Weights of a small transformer language model: learned positions.
MLP neurons of a small language model. Each row is named by its layer, matrix (down: output weights) and neuron, and shows model dimensions 0-95. Each number is 128 + 32 x the weight over its row's rms, rounded and kept within 0 to 255. Numbers have three digits each.
A block is one neuron, or neurons of one layer that tend to fire together. After each block is what it responds to, as a language model described it from the Wikipedia text at the highest values.

L11.down408:141129080152118166080155167080105183104189114127107117083118096153156118099123184148116099192160115087163157199106255091111102151105191153068115075132144089160135154149116122060069100131168096115088135128148156108143172130087122153154151135144111142061094106160158150123086155116105102123
L11.down734:104141146155184158081096113113107114110201152121193118116153092130149098067162140049118157154149086100134059118148068136217064206068190086140126035132142195146109133132116090107061129196112115063142170130190155115103142145108075143177165145135165084159189117121138120119161173101177152169
L11.down917:148085117075187112079157136122134106132129147132090084145110207112153146162151098128110145178109128104123066170096141134128107109074119104091085125135146064108131153122151119152108113140106076101082161157167135093162060139126135148112164141105114145164094112148116090179132131200159176102
L11.down928:099184151060124131130122126089058130127139100078133112096148091130093086115188218116154133101180154081130169087145164126186058125167143084160117159124134099213148146094070137132124158072102160136141155133134146081115120123123135129143161124122125072145193192097133130137142114202124140067
Description: Capital V word-starts

L2.down5:140136064099137123111191120132083154125131092078146094100145129153030126082103145146129095135123122133173155062090087126150086116172124121121160106119155109115199130121109114113111129146128136210164163094147073084102177085149125189139228128133157134114164110147106140097107177107105156145
L2.down596:216075059147165121137116158151119163129155161124111123169156160148128130128132134144139174156088199190111176147134111126120115117156123112102092153087129131136144088167174181106158127143091094134135062118129108129127110075109156090150132079174146125065177152032129137123177157094084103118
L2.down696:136144147106106117128157192150068137129119129152130117113188149140127140101109141158154158124135126113136156121165131175127138130150126107141158123115163098140131188109158144153122164160190114110130105130045127125151073115132143092125132112153106184129142107149084162106113125101072103080
L2.down956:181137138123133148117171070203117155155113081171104159194162137143180131133113098077162121131180138104124090087116126082152097122162149071132132154103207096103105158122152114075131139105103146128145107116114172068179153105099179195139118174110141122106140090161144142048104098130140168121
Description: Row-ending line breaks

L5.down865:113133126064176156154140160123137153138095115135103136120104140149134178135086163139166184163111156138149110210098114122093120077159195124185167161047162148094072105109105091158178130077113085165136156130100120148140163084066112142125148142119160183072137102161091139142052218157147139171
Description: Table rows and connectives

L5.down251:092126193162143136143148107189106106112165091155104173047097146136088154150164173147073158129123175192089094093120089163132130121164125155152140145164190156120096106130139148104133117155177160147102183073091146104116076083094133099144119129108104127124116121137146122190161134098134134056
Description: Biomedical word pieces

L5.down456:144137086161185148085119112137131150114138069137154099093117101078133158152133134133093110126185158111187099107085128112113081178106169162085139116111131119130078154159136193177111132113067121175126168111126102130114137119139156132173163105104232119158059119135119134178128134087180111168
Description: Clause and sentence ends

L11.down159:118126166128110158161104194162128184148124149077163107094137129116143158201102117086097104153153146110165159219110104147121149125195134089113194091109124121108170167087069101106114152142080093163143136120108138119109099077116173066103147150086136093134116122110075166138113185133143105125
L11.down320:138182067152131115158079179107127125116106121160075183158133137106110110143089170164143149143140104145152086151133109112178144129180154182107173131112073102081116122122118114122078129135142185117138126114131102080099146134167111119138148078099106135154159117107099172104091136155128128082
L11.down447:159097177150168075120161103126111179108071096102077119053166139131105125120126202114136115124184091113102097134098111189124145115197155156139095105124127105084172106143111121072120093154104132092081109153110144138090113158164114115154119100131121133079111048133107110128128121054157130187
L11.down862:142096133132102098103164119092138142107066086121183148132135139120146096150069070164125105106072125109136164176127147180069096117112136111123125153166141065079126087147118144086122123079071174128163184141108041123120144125079141112079177127135091140137129160155144109137190158104132071170
Description: Sentence-ending periods

L2.down375:143071112088142123144225149143130167153104062131075099131094103183120160101111165150159110145074143134178091125125106146106109121187134162088107107122124148161107113139155138124175136191152110184115132155099127127116175112104114153243129119070109106132123093160142122158072175113083130113
L2.down406:047103096169104133118135167166161091153122167096089208153158126180154125125093181139173126127128200074109122124094110172078060135168142123071124123171123187107081183149171189124153135135211114145111128143130108133124163160114127132175158159182129167121116111042130168105120156160119085128
L2.down733:143083141148172104024192155124079153132159037127155076111137114145145144103086134125165125085090100104192075084136163131116044102104149134098126142169142127076230118140193163093149140121150130154143124130160164094093182092167129147192180128152158145133086095092094105156117148144120156097
L2.down877:129169122066159140146122156156176136174157157135118114071116118135142152179132127085117116127082160112101184118172121160096132163151121117110106107139117054167110168080063109062193107179149106197122157110098131121149133158138154152177137107123115122104159139188116167119149136169127092132
Description: Sentence-final periods

L2.down222:122135166155146180206088166162130154144146165129138123102042112092113136134127139141104117142102108104110124150176173097118078146060154081113062118120155147164233133121151148185121148088107096118081057140135189097100115095110127036112077099149196071112121190120131180148131106120147121187
L2.down248:084125162148158140125123113145103116135128127141116092099120128135049110105152138132140173142136118098156095136145137143131083127132107161052140138140148188089094101036123089132125110142064108159117097133080101131177073148133109105134139142138137073138151184188154178094124190118111127113
L2.down480:153173091170086124163154144131167161074095099145149179105159083134085136150142188108106123160080151088158132075179098081123085111103136118160089106098131135108082165097112072078150098184196152140152060131157177151116094105171158093105159102158179192089118097162114188129074228153090121134
L2.down560:127109138170135125089093141162123076130101174151149116093060136120161148127125206122149132142159089177158128074137179152142153127090174085100144144077123122128094083147066126120189101106091126108101143126120105161122147116094116076126079121119105164080135119176116150082093138183149150078
Description: Scientific database and list text